config.yaml
num_hidden_layers: 15
hidden_size: 256
num_attention_heads: 4
num_key_value_heads: 4
head_dim: 64
intermediate_size: 1024
vocab_size: 8192
hidden_act: "tanh_gelu"
norm: "layernorm"
norm_place: "pre"
norm_eps: 1e-05
positions: "learned"
qk_norm: false
attn_scale: 0.125
bias: "all"
tie_word_embeddings: true
parallel_block: false
init: "uniform"
init_std_qkv: 0.033
init_std_o: 0.033
init_std_up: 0.033
init_std_down: 0.0
optimizer: "muon_variant"
learning_rate: 0.00955
lr_mult_o: 0.845
beta1: 0.9
lr_head: 0.00731
max_grad_norm: 1.0
warmup_steps: 200
schedule: "wsd"
decay_fraction: 0.655
decay_shape: "linear"
final_lr_fraction: 0.02
batch_tokens: 65536
max_seq_len: 256
doc_mask: false
train_tokens: 902600000
max_steps: 13773
dataset: "wikipedia_en"
MLP neurons of a small language model. Each row is named by its layer, matrix (up: input weights) and neuron, and shows model dimensions 32-127. Each number is 500 + 25 x the weight over its row's rms, rounded and kept within 0 to 999. Numbers have three digits each.
After each neuron's rows, "fires in" lists the words (lower case) most often at its 100 highest values on Wikipedia text that the model never trained on. A number after a token or word is its count.

L2.up39:516506468492525502542466528451502524538471516490510523470513508481464504505491494518469522544476515472517554491489483480532497463513486479526511525460509496510490519535516495515478471498497498483512476511507476503517494505482486549517504470458503495499587520563480508487502538505519499502
fires in: "also" 89

L11.up690:534555522461495470529537524542530485509497504470513496533478492519510478501493492507518514500534509482532558502468503477524518484473514487522499463484501503508466434507482558475497495509525474433504474469486467503497499463532482514514499498513480503452470515535515486555489511548515482508
fires in: "to" 34, "by" 11, "the" 9, "of" 7

L7.up7:505522479479521495514478457546473503489473459521485492494493485460493446532528476531509461505496474504443525548474544509467474444479469461500447501496490483469464495499504510534483519484503491478498555515544508544518461496521483497439480499432495503522516519500493518475523498510532533477
fires in: "with" 41, "in" 6, "name" 4, "of" 4, "used" 4

L11.up115:521561510472486459480466481543496505476499488487484535541478482512500523462482528506500520464479520489506481487519462529534504492532532507512530510517525485486462509532520516484538461503492538479495508547510492511463483557511493445439541524481490523523511493518514505465499559499483454525
fires in: "january" 28, "april" 15, "december" 14, "september" 6

L11.up582:454530523536507510477479521519533481527516529531474492520465468497484465522519507536520495517495484459482510517446470551505533476511538493481530524498490492485479513507511543510527456478468511485511524509511479496511478478495519530524552491507554500526495532472488509500452502501510487490
fires in: "that" 20, "said" 16, "was" 11, "as" 9, "is" 6, "stated" 4

L12.up937:444503507514468488512496466478524515488546502475476497507516524471492500452490483531515486546529493461499466527549503506522501512527477499487453575510543498494504465448522459506478526506488461481511479466479503455496508522540545489490519549500530529529483483481498485483460493492508525531
fires in: "of" 48, "in" 9

L12.up691:517493519483501500507522485490535497469485488513534503490526511492474486471497469475488506565521558533578494497478512479495535502491512487496485482530522553517484477518503524489545509498423510475533515509493511480533495472468519463470505505534499511483464509538540524502481508497514479517
fires in: "a" 63

L11.up848:499460488513476478517515496555530512461491504497512505503481466531483476493492472531526473492489488502533498531512466480457492479468489522535554521493470487514515483489465493509529496450532517582545511512544488471480541478502511512530492472486527502506471487488484512483493503514448475488
fires in: "an" 74

L6.up913:551475497546445460505508515551490442513509528461474475464509504513503488495493439479512503524467560469498466473501545518496476495496528514501461505531485489497521496486526500498497498515514481518520520500477476444542485494495494504528476496515479508504462542531494532498510522444518487510
fires in: "out" 30, "to" 14, "down" 7, "up" 6, "2" 6

L6.up403:518498511496508495506500493464506460515491519516514520534498501532485539485514502502516470509540533520485523534490552508482466466502454479513519475548527513494486477477509554486538539494490510513541503467499454495510445527509480477489488525483511514519507511503492498475470491497557540507
fires in: "and" 38, "in" 8, "by" 4

L2.up297:503506478518490487519522537488502516503497522454488502557507505539509510536525504454488479515503498540459503484493493482499523448508478457488510510517551472505492480514514534505455523496458516489494463507505517458478494434505511512522494475508493501525471517515478528529505534472519487490
fires in: "such" 26, "this" 14, "few" 7, "see" 5

L7.up141:468509488483491518500536526495500536493520495475485459526521525473441495465484508467525470577507498538506487482480532505521494514544481474541487472514508511545536468491526486535498554487512452502514526478487491500486528465515549509464546492528509521520513499500538523457501491535477486494
fires in: "of" 45, "several" 8, "some" 5, "these" 4, "a" 4

L4.up236:496526514502539515511542478532523533516522478478513504466497481520496525460515517483428502491552513519476539501494488499517527531492503485484483531465481494511465487515490482556524486520470558524498505504494494530544522508513501470528508512548523490501463472461456511506510482502508471496
fires in: "s" 46, "her" 19, "during" 12, "she" 7, "its" 5

L11.up374:507511495478443476501475535501544501532462525462488500494485521507489510490498499497521524498530490522464530505513548542555514514538483494518479489514481535498498488495520486497489500479492517519481510474459468531517487526510455480499561466480535467496488509491540529496469522507479501466
fires in: "on" 22, "was" 20, "member" 12, "is" 10, "in" 5

L4.up696:489559470482546477522494505494495549501481516493539504477512500447515505508500501517523509483526523547534514537481482499479468505471512490513477501497488540497532525483500508460525517495508522523456496531497509536503492494547488519509503500496495449519504528480498500488484490507516519482
fires in: "with" 25, "during" 17, "while" 12, "into" 4

L6.up833:488489486474520521550446495530492500463484505512503460434502512504479515464498500502529468509524528496517473511493553500490491524546499505470497504520498461509516487493506500497429504506509454530512480478488473532505446498495555513470486485526516495482546474522490493500496463494489511525
fires in: "first" 17, "for" 14, "to" 8, "his" 7, "a" 7, "of" 6

L4.up531:461533548475485527547513494481475510538520492460527507458517466485472535518511509497450454493534529506521510540473487509484554456471502494475507503510497502527459504511478564550477498486446487524519530513470504495498468535482443485468498507515517512520474477513526532487512490471518537534
fires in: "s" 67

L2.up682:485477479524514476566463511516501501486504529490513515517504451481418496525552526449500525472531454515523511511471488482454503508493522501512530487505490487503525501495500469486490525504540529527460513553545467521506537510447477521458442503527496491482493454497490445512532480516505478507
fires in: "is" 34, "became" 17, "become" 9, "was" 6, "becomes" 4

L11.up652:496518493507518510510535471545521475513492552485458531508492512429499479536543515493497508511474529491494503489488539548529504489476510489513511511475494446474476488492494495474527515535497476542474506486504475533521519486486447558457508480504490529498506514476476504544514479514488458519
fires in: "an" 68

L2.up986:520490508529509488486530494480537473466492459522512482486511516504517505544508545497474489522454469488519489444488506537501516508500532526487475520466489507488495476479466488504511485515496521468463489501530497505513499540537520505521482479516507463485453496491487473488482471519512433445
fires in: "until" 40, "since" 20, "by" 12, "after" 8, "under" 5

L9.up368:521496473451466477521480478499457495490533505475500518512551497500524521489485548482469500452526548488482506489486454521482534477510531520540530459481518486489520495461472500513527527478515493522490532492519524541555446482494499530531495515477507505475470508517509536463511538497531542507
fires in: "to" 48, "would" 25, "also" 4

L7.up842:473520528491490523508505475537507494547511523502487513473489473488463501505491497518500501510465495565531465514491514506475480511537487526553532496451492544498476510516452507498523493472524490506512444529535492493480551475495508451487473506532494514475476449500477503518503477507489492480
fires in: "an" 58, "the" 4

L7.up447:482488552466516543464513488526486493483523510497483497489542482514492514535491443501504501518485508515514521491527484514466460479485433453512425479520530443531492531472476529488491527468478462473508523485458483481540541513513482532530481529490460516471510490471486490486512453533506506520
fires in: "of" 26, "between" 15, "new" 11, "both" 6, "from" 5

L7.up616:517505524519507532490545502489589497495542517507494503517537446504503491495471516486457498524462519497505508485488515498495458502500481489541512516511508525499510460467518502499518530511484537529488501528479477494512530452492522502491477463523470543457507475505540441516472481483480518508
fires in: "as" 46, "platform" 5

L11.up489:492519514515541492467520478514526514487502489491533539453470499449467464517488498523461508472478504476511471506471541522524518540557482463498515535497530500566513524504501446537542502512517544510499516520493476501519501484516523524482523503513450553527484499525498474532443527452472530506
fires in: "an" 50, "spin" 4

L9.up84:454547499510481474477493537520481502495531485507509541510520474533495536564553521477490511525479488498540561506441504526487484522476504454489475484431500470487539502485450525508491504487515473533484477495499492466489545492497516492477475477524530516463497487539492504498501470505505454489
fires in: "this" 32, "the" 25, "that" 17, "which" 11, "a" 9, "s" 4

L6.up697:492518486478464487512536527525491514479496472505484514503493490472523519497494504498515525479514498513514519510484524480509508499540508470508553483435461520466541535450484496499509470475461521493482508484461443540473500483496493484469499488461499484495473466482508482478526509490469512507
fires in: "has" 20, "had" 16, "having" 5, "making" 5, "was" 5, "have" 5

L12.up176:564478557542547511501491530497483496529535497480476500503529461490497477493511468493516534529476505469497506476494486542501506488514481522482515460479480460504480508507534442510488481516520548512534513538493495507528508509511501484484486507501498511478495497526516467463509505527446524514
fires in: "who" 47, "he" 21, "they" 5

L11.up258:448488479504495483486457483544494510481486484487472540530506496455522521509488517513514541544482512496526464480553496492498483480462515502494471503490518508525512526530484496468500472505528473521486495453465507479526488522537497494500519479449481529525505499538523485507461493500515510501
fires in: "on" 51, "to" 11, "in" 4

L8.up273:493555511489437501476471492509511545530541445504450517485527494506482531501546464516502482511490480516482475516523492515510473490486520513513473506465487502535520469505522524467473481485501536452533480462472483472463492507519486506459481517530517501480502546511522536500483479521489564500
fires in: "this" 21, "and" 11, "its" 8, "october" 7, "it" 6, "that" 5

L6.up971:478515549447482515482473492451538488461513511490499533484517539504462511476534468468507449551495493488493515531528483481549547503491481511518495514533540545499447459507505486454465495481476464525527496509528519488498552463536468498545536489505524488508452509471483499468510506510496506507
fires in: "in" 25, "during" 15, "on" 14, "when" 7, "that" 4

L6.up451:511524495509515483509500493522545494506535510516522504497534484512545538537444454518456515523499483463530498481491490507505581501524468499486531525550501508466497509494492470529536465496513535510507512489498467532494500512512513494538498486493478488496490464479492459519487481497484506480
fires in: "the" 30, "of" 14, "between" 8, "to" 7, "for" 4

L6.up555:460473450512480457519530511508479522525504508479470492523509481490520511482499507497467469485515459518474517491500507509527512511515490522506480478492475450480506528484508486511499511519497517537512512516427474500508484514479469475465472511509521469503461481484507490531505522467495547486
fires in: "and" 43, "fifth" 4, "as" 4

L7.up521:533532450495489519523512528521493481530514462500508515485505504474514522503506522516527475510539521525519515504506447515521509491473528499532514509539469480543489486462494514486494527517484499512452445473516511444500474497527469470491528475477485472498517468485520510503496512539508451500
fires in: "was" 30, "is" 29, "s" 9, "least" 4, "northern" 4, "were" 4

L11.up1023:498494525437498476488487524469511486556479512465508535535517481507494529497521511512477519501487497523481504492510499519501559514546538526534514508471522474443503480424466482501490519493527500520505506478475521545498498453511461498510461509470556471497501523517475475462498550501466524535
fires in: "to" 92

L7.up998:470513507523474528498493509465513494516534487496438482493471534507472490466530509472496479502529520552508507538507560552499465509478483508485455449503492471508487507482455490467541484496490453529507494505514517455494508520526474486535503518486537513478463512504518469509493464483463463473
fires in: "this" 14, "that" 11, "each" 10, "some" 9, "around" 6

L2.up569:452502541497469502512476495512505450544506524470473502471513521492493485493467457496531505523539492482520458525549482521529506485487546457506500530528471490511531456473521518510472498468501513440511522498551459504444506511485512482472447485522514489469469466510506507499491515524534527500
fires in: "to" 24, "until" 19, "on" 17, "before" 9, "between" 7, "in" 6

L8.up313:489490488481518514484516504482545496502502514491508500468488514465496479512558472515491495497542480479520496533518531507488501479524452505542481545482502484521484528494466526497527471497507538520508512504500530495508508484527479497475523509544514501498483490496466503486491502502479501499
fires in: "as" 82

L4.up8:495526498519536485541499506531488513527507534498500474502495525530515474527491522469503445488526500487527482499512470466544502464499559525539474479493468501524531467530510493471496531511487510480504497525475478499506492526509500465491491453477520492532504507500456516508470466518558537460
fires in: "not" 24, "of" 19, "by" 7, "over" 4

L4.up584:513486508470464479523480520497507481531489492514502516490468489492497452517530471562500502482513523535497525464499452522479526489510512508477458512536503472526518505489506489509521476517498458535507518547506523510440479545496529541470489484482514498461497434476544494510500496516477504515
fires in: "of" 27, "from" 15, "in" 6, "to" 6, "into" 4, "ruth" 4

L9.up131:502517479495491446529530448515503497538468480529520522468532473525515506481482481498497529501547489554527549481516475521468493455484529488540527483457513513463547459460462490464499524493508500473524529524489506496527495516506478483508499541453514494534477471528491509500500536500507500497
fires in: "to" 76, "would" 9

L8.up662:480501485468505489459539537471476510494491476588452459503475504501437485468498496532541490480487501525520533516501527467501491509486507531510494525509477515481527523529449502500501498503506477500495523502496470498519510489512507525539527526540492497495506528478513505508458541530562503491
fires in: "2020" 17, "2023" 12, "2022" 12, "2021" 8, "2024" 6, "2025" 6

L9.up297:489514446507537514500527489522504507491526490487498539513456483504461484497510499505521479481487474515492525476509524497521495533498469481502509527508534487495501465491490496448486516519469466417500494466509514495507518454513482466512558528514522486503484491535506468540462479546510501511
fires in: "of" 31, "when" 13, "by" 7, "on" 5

L11.up984:490476487532510466480496479563534496513463525472505521495455504539480476489505498531523516543486495487511473468517497482489460512478521491472455494514508488449519493495519512491482518516484526504514512490481529519518467490514508507464505553522456526496485485517521519525479445428503473504
fires in: "by" 51, "with" 23, "of" 7

L4.up908:486505485513531487528520494542521512528489501534482485496483469491497501464505494477468492486533487550485539522504499490508458503545546526515518482505491472499550522506502542511509498477497473483441494522494466484501498482519488467504490540503503493549467472540468500524530530463480521478
fires in: "in" 35, "at" 10, "as" 10, "although" 6, "according" 5

L11.up154:478517482472535509489482525533512486447510529484471478503462544480474522474432521499459494512505476471494525504458497479507506480497530475476483497534506510530569507451495489495519486465481522486454515457575492537519450487479538507492487522504503504495512497485501485450506507506518541544
fires in: "of" 38, "a" 17, "with" 12

L11.up689:486486524494547501539472538524503457477490509506468508481508492498484494486464463526500471530473499485473459473500480453466488493482484504460530560486465503519515484527473571485512490471488488499547475518495530475505460488535474487502490509467499519484558487499465481527482530470501504497
fires in: "in" 50

L6.up942:484537510430499488544506485485533512532494496522497474497528551474504515464528527494462465494481499550496537495491531509462496522526509466509518485504545519498526510496521480492465534477494506487512531496474489488490481480499527490476497482514491521499455501515466516453516479504449490490
fires in: "this" 25, "any" 14, "that" 9, "each" 8, "the" 8, "an" 7

L12.up153:504497525491525481542535513496490535516491489513506511508514480506502484465539475491462486517520522474515507488471495480500490477464475527511468522511510521492479495534507489511529470521459478452523489525486493510519511477475488496488480477548526467504513448542505533523497468542522461530
fires in: "a" 50, "oxygen" 4

L11.up918:498521531496515508505510461511531542503530511475454507505501486467461527530523483496478477527519540481441510501436492500495521495551469507499507542528504489512518520490540520515498461498484500482476521527467471464498515536499491546474475509521496474492495493487516511502527488466530510509
fires in: "the" 89

L12.up589:458515492512535487478491490530508490518494460470498475472555479483503500457496460501485459509444486511466507492525472504521482527501474505465519488504440495467561504506503485497490485551505513466507512483507472533544513525515531538542526481498504477535528475503438496504479489507463510483
fires in: "is" 51, "was" 9

L2.up589:473474512499522494551525480486526483486510518501460524458541500481501508525538530510495484454516508498520492538491446506547512538491534495520488470527474485452475454521526513493459506528539485520534479478500447480525498513504497490495486528488497516472530485494470471487494479528542480518
fires in: "women" 19, "men" 17, "team" 9, "fewest" 6, "people" 4

L4.up107:495505527487518532510478467504481504490504490508535531479477517502499520533446503504525479469536498504495481514483474529528502492533514522522506502506503527480486509510440473507479538501432517516506510482532471476550519501524502535484478477543492500472484513554479523467528483527510508497
fires in: "to" 45, "can" 14, "could" 5, "must" 4, "i" 4

L9.up266:498496506460463531457500464533508482514442516489544556466475514463500491521509521468545515484498489456512505475487507510542512532541513521490522496544451502531499535513482461490486505507447487482502524515478548479545495463512477469493450476490490504488542528526489508466473488503501502500
fires in: "in" 64, "marienborg" 4

L2.up256:508501501497472483478517514490503517517470459515495478467499513534462503504460464475492505516512485473506491493509466510532486476502495545499514537503479525530525511531496504502504503490525500502510530532487511489492537481516515467514506479506511498484518501475496496512510533472520504507
fires in: "also" 52, "likely" 7, "enough" 5

L7.up731:502527465528505469502511523463474529534497501525457455485517495503484534477540493471480512518517514556491519475498513531515494467533502441486538529511488476529505544552497479520480513489510510507469474535478535448492475507500548494471480474474500491472483460512483487464491476501480542518
fires in: "is" 37, "a" 18, "was" 14, "an" 11

L12.up162:515528510495497507467448507543541490511464532498474496469474473484478487528522499501501517515503507454507549492491482536487466519547512505451514550469511464519501520537463463480551479492521557479507518572550511514471480500508497531508552479458464520478527485499516544482486492545489484494
fires in: "an" 84

L4.up925:489509498554479493469442488532454537515492566498528502530492487422477475476477532484485510519504489519524519471490518544528478486505517479495500480487562469537492527492501460539441528510524495547493507479509501533458472538496478533527498486492496473533515508530483506466460489506477524501
fires in: "that" 28, "this" 27, "which" 10

L9.up410:478530509519531515509497495513496477504518427460495510518539523502467552508477514504541445514471508477503528465476484490493498517506498559526467515482498523547454484516475482481517489489511481520486535501483471499525530458522477484449497478496465477498533510504538517472487498503462469539
fires in: "his" 49, "as" 9, "he" 6, "s" 4

L9.up465:479474472527534549496517510485498466490470487503449493512460489481473485498516446497464471544473525486460486454506488524464512521468488498514457490500534471481475539518491491532504492497515480513471527520475543520510524499541467545497506518509443458463548545527489508459523486459534538501
fires in: "world" 27, "the" 13, "european" 6, "of" 4, "2" 4

L11.up704:550518521482503519524446534463466554470511490535520475478521527483459455470493479472504524488485509480513464512502500525487470480502494494542489509523507450503535481490487513459523517476498500463495473499467548498536454519454490471475517515467522510523523503499476514484517535491469504522
fires in: "january" 28, "february" 14, "july" 13, "march" 12, "june" 10, "april" 8

L4.up703:458494493537466469478483496471498475496470499455469475492485492536471510501521508462532496517486525483526542487511487496471485486474476563509456503472453488516540537529503517525522524546493505542504479545508499454511496524535502469477534530479493508553465479520521509524484456477496498518
fires in: "of" 22, "born" 15, "joined" 8, "married" 7, "died" 6, "mambo" 5

L6.up578:511483467528492496527506524518538514519514493499467522520502450499517515509448438505519510478446483492493496507543507484433499531500511495488510519483516493513483505523545514469492518470479462499492510513510499493549530498444515536487497499508480533528506468506473510465472491492511516542
fires in: "of" 22, "for" 17, "the" 11, "and" 9, "on" 6, "in" 6

L12.up519:474452493495466528511472465525489521508501498457519470515469504516527484506490518474460513482469505501479538513486445473466555500455497501484506508486500501492499496522524511539491497534462464524507538533434479479516464484522474532513509525470558512510488507503472493521456531545545515476
fires in: "can" 23, "would" 20, "could" 10, "to" 9, "will" 5

L2.up131:507526485526486499535462463519501511461486530467490530441508515504540467451508499472520492533516492503481544507513464491474499531514496468495515473475452536508484462500527482527518512491463515463477455475485552474493512510539562461492484464524490530502512473483548523498493507488486538512
fires in: "member" 13, "been" 13, "win" 7, "place" 6, "won" 6, "career" 5

L11.up703:489500503539497476507520500507506522522483543492507523525496499519472509490482535534546488493496492471519464510478464483484496497510509495467495487493508514490471510518537525492509518491497508539470499513500523476543506482507490468516557489492538471507473541549475499478502560526485494449
fires in: "in" 33, "of" 24

L12.up416:445546493523496507466496474539538504492490488505479504533471491453513474493488485476507535488511486496461513502544473487467473517458495445500478514478512504517522504519546485492483539504483517478457508486498499473481499501510487506472492462518492539545515459492523487483458498467482504482
fires in: "of" 40, "for" 23, "with" 14, "by" 13, "in" 6

L9.up53:520509522539511489532541522550489512503488502501493483482492506530496474519477511511509477499459505469515528500457517501535470461496516510460482522497540500487476490511530501487504469517457514563482501481477512467489450519502540481512466503527526508513548466551503512548499466520500507497
fires in: "of" 45, "de" 6, "mambo" 5, "nacional" 4

L12.up330:472519476482509529525543501489509513503515484467516505483445444551494487465526514484512475473454486480442492484509519501453489463548470492473543483475475504472487501509545487477529498486499498469534470481517517497522477499524539495479500498489479492510467495486511480493525538515494516535
fires in: "has" 47, "had" 32, "have" 13, "having" 8

L6.up983:516495468446477529523509490493452485496470509450533501509504481462496519511514511473519476460509480508507506495513539437516483510554532492513558512486506512540534494447496505539558480493515485545502490470501499520521502533485516508535500515542465568455484499486493438501511521494478490489
fires in: "m" 33, "such" 12, "sq" 8, "s" 8, "km" 5

L8.up629:487511462514514549459512478509475518469537530489482506504446502478491517468485477473477516506498513504495494513483499484522481490513474478483521506505450507516544547502458526567484534460481506452508511547486501495543543446549502542497528495467510564508513496513512525476450477475516490468
fires in: "of" 32, "healy" 9, "and" 6, "teatro" 4

L4.up546:503512478469520544552465500462490509492497510515458523478507502492488469534533518531472508517493498443502496512484484505508554468530493498484489522514477482486476496507481434466520484480474479521525527481491492512490515466553520530489476494517488494445480519461442511502526525513489499480
fires in: "of" 31, "first" 13, "only" 8, "following" 6, "next" 5

L2.up18:432512458511503483480506471516512518519497478526524483469493531499505498518485525492503546508487472499501546515456529531524493491488503498494503501469496482496501528501554512509493476513557479521486516550498549476502543506489456528495506482506518478442532518483469505477507524492492500509
fires in: "who" 33, "which" 21, "that" 6, "by" 4, "known" 4

L4.up52:502508510496497491481487503475527474509467461477557524583507480503498499462485486501519495505480514515454520503472497511474505508512522461534547470521474511499526491521489491559489561536474494486471479488499508491474458490467565543490540477473486486490510491467521465490488573499529487526
fires in: "of" 55, "place" 4

L6.up490:481484530544505500519474519474526510514480515496499484524477513480471514505480463487515450498454524458515512465505483513484508500489503513496460538525485465499518492485479511487519503527500533496472544527481522494500544507486539513483506509500515509478477466485464495480479534518494535509
fires in: "of" 29, "and" 15, "in" 9, "from" 8, "as" 5, "for" 4

L9.up295:494502466554523487558497527501493493477518497510524480514511467546496525513497517507490482540508461500502511507477545502478502487482489490484525485500485493543496516498501506472486525482506533497466490493456479480492491469526523511526525539513516495447516520502499462502447479474466493519
fires in: "a" 29, "first" 15, "was" 12, "is" 7, "an" 5, "of" 4

L6.up780:525486454546475525465503539475495460547513541495535565500471529488494465511499462502455485498503504526481497487492449508476495515514499497501502484496488507506471520499529527594506521485498486527503512540514484492537536467509468500481517502495476531468484524526516476520471490522531534494
fires in: "as" 65, "maury" 4

L11.up425:496535527453514478510533550518517534483532489482512513497546499528489474466479491517546466483497489513539457495519529475490524487477492503497504508538517509527506480540492493436524450489465527521517559507522523484510503497518430493558469524481491486504485518566533476482500512462514464492
fires in: "in" 48, "south" 16, "western" 4

L6.up558:490497558490505522524488499545469553510495542520486456494478533488497480498517501496469508526468503494478489473470476506487519453488528545484509504518485529486465492468507518527451515449516493491483535534489526504508531499476460537503494501467549515524498485503526505506489516458510556488
fires in: "to" 19, "of" 14, "this" 6, "for" 6, "with" 5, "despite" 5

L8.up573:489475511518544528486454503524487494485460480487474490489520527502477506479505479440467482521482518463510510488476535475492466523469483447463498489522509492521519498479510492449552533546443495540528524473487505483522523489502518557472514521488477504547520508510527478489450535493511474503
fires in: "as" 21, "in" 20, "of" 9, "after" 5

L12.up916:502449480507498475499538465499502507520449449453538534492477549521474507499518492550514515513518460531473555495482478507486502488470501485525521543479469512514543537502500496519476515530501504479500510480474486481543484508491454507486552515530477485479486495485492510518481522548494493524
fires in: "was" 31, "being" 14, "be" 13, "is" 5, "most" 4

L12.up339:464501484534496540511477524492513488490464467467475505506466511522513458489443493496539535542517484534469536500511493498498536530512493497452510492525484501544543467470497503508502524497512516478488507517501489456469485491463480516497487465529492494477520563507503522518517479534499489483
fires in: "a" 33, "was" 14, "were" 5, "also" 4

L2.up15:490492520460486495497522491495484499523455465511489504479455517528436532507489512504467510504494534531511521565557466492491489517493535513521490510522502503492515477499467517529480501483481518513498470559496502477508521458524500465535558492529464464485468480519502520491471476543507485470
fires in: "his" 44, "sox" 4, "generation" 4, "lightoller" 4, "as" 4

L12.up462:507489481519518542516542541472513483524537503485513506522498495473508465524504485505505487551541510501490503486494512461499512510508542535497498538512461466563508501442486505465483530520466470492517499487484469471493492471535561557464481474496475502503501541506546473494488490497469509468
fires in: "a" 43, "as" 10

L2.up344:472511555488487497526475494508490496466512508476489521469480519504523526518452473474510507483547487491503489472477434515548535492501460510525512485508477528472519463502532488464512528511522519518534490491505455495478499505485464507477503499481514492494444525494493524490515447538521563492
fires in: "can" 41, "could" 15, "may" 11, "would" 6, "will" 5, "we" 5

L11.up642:483507493558513506535486506494524518525483539446536499458523460486487520502470489545484524504469520457481522477477496471457462455495480452485494493487490513498466558523496459552518486513487510520504521502526487454510490464524492512490498522471512507535507507493482461483485523506489481456
fires in: "an" 66

L7.up645:486491466475508513486554446510501474530487496512546545496544483518495507490520454497471522520487448529514474531440487521544501488511497490509482510531506496497490492533506504535506498512500538468500538474491523496526492536501569488523476463549447518509496495489505513482508451500501518480
fires in: "of" 31, "in" 7, "by" 7, "score" 5

L4.up261:507480502446487497510537532512517504497472515506551485431509479496516545467514534485523500478494480493517467537456509539495502486481517481531483480517489529542539521478492534502503460509528507521506508492475478502492456478521513519523513485460500520521489474495476493465470495464488507468
fires in: "is" 32, "was" 16, "age" 10, "code" 5, "0" 5

L12.up390:523501508489553502512522576540535466466500509487523441484502476490478476525526471538475540480492486500482518487534507476451542497531494497517486528501441488549529489506458464532570507473536502468519510474516484531461523466531510488499498486475466513503513498489473474505514469485464463517
fires in: "an" 74, "another" 4

L9.up583:516511493498492451479531483487494485502456466475495496511506516511499498539468486506497504497510507484522514508508506493519485518510506566504488531499507471480476507543511495487510447473512483503552524514524477477508473488564504524558526516484505468480528463505457475502459495525466492525
fires in: "of" 16, "to" 15, "between" 8, "with" 8, "name" 4, "in" 4

L12.up14:490519520516475515479496497489469476489482525511483500502561506519467510537506489511474481494506483505505498478532490491489545510501529552524495510481535522496495555502520504494463524483455493467529511482460432478531490460543460469485481545504561490492505529508493518523509527532488503515
fires in: "until" 21, "before" 7, "to" 7, "after" 6, "soon" 5, "upon" 5

L2.up218:509499547491498504484499484474528499453529483523486462456548527494532515522473500514463481457549500491516498452490473510477494550506462482556471500521525481518487485467492506516501513526468507494497528522490473547462534493513487466509564522542495466467474472468497509517444511531533490481
fires in: "as" 48, "so" 18, "what" 10, "how" 4

L2.up573:507530509511500486480506512569560452500455526524488478493526567508496478535520517480474506512512444481499451463504534512510518499459489501523476505492477485521500506549493505517500519491459467522511465477467455532480506527508463465504485484480523503521505550494504482494499459469482533465
fires in: "on" 22, "after" 17, "during" 10, "under" 9, "off" 7, "post" 4

L4.up475:517532490543469455484530519525495447478485509502506518524520505503494485474494486506493491540565501528525538482505504437492489524511465503498499487486516479538527501527501510554478508524491479491469528494493511506492510497529515502504527483506545493516457517477513473468482537468531473472
fires in: "of" 48, "back" 8, "behind" 4, "under" 4

L9.up115:428497533507501497514479482509509505479503505519499491470547515535475498473482497491528460503551530519527504538461443466520488503517517466506527527491503557523434508508486513540509498508454500498493480502534514495514530502464524532510511484507479474516499444494485442507465435489504496489
fires in: "are" 12, "that" 12, "is" 11, "be" 9, "can" 5, "has" 4

L2.up740:517524460488471486462481460503504516499498494514513503464522492488516532510510527495462480507499470513476537487526504513511516528505526485545474541448485487516445500557525481512505455530498485521549522474506477423454483479511495472541512515546517488456517473504478501491522540512566520507
fires in: "team" 26, "world" 17, "candidate" 8

L11.up59:484529519512562477475492505493508492439512503471488485506516473489503523477476444549491488487470465467444492534536542506471496518493482469476489475504502484530491538498502502450465492545508485493497496493522481519510498437526504538503484487538473472518532519542522498510470457528482469521
fires in: "of" 29, "from" 17, "until" 6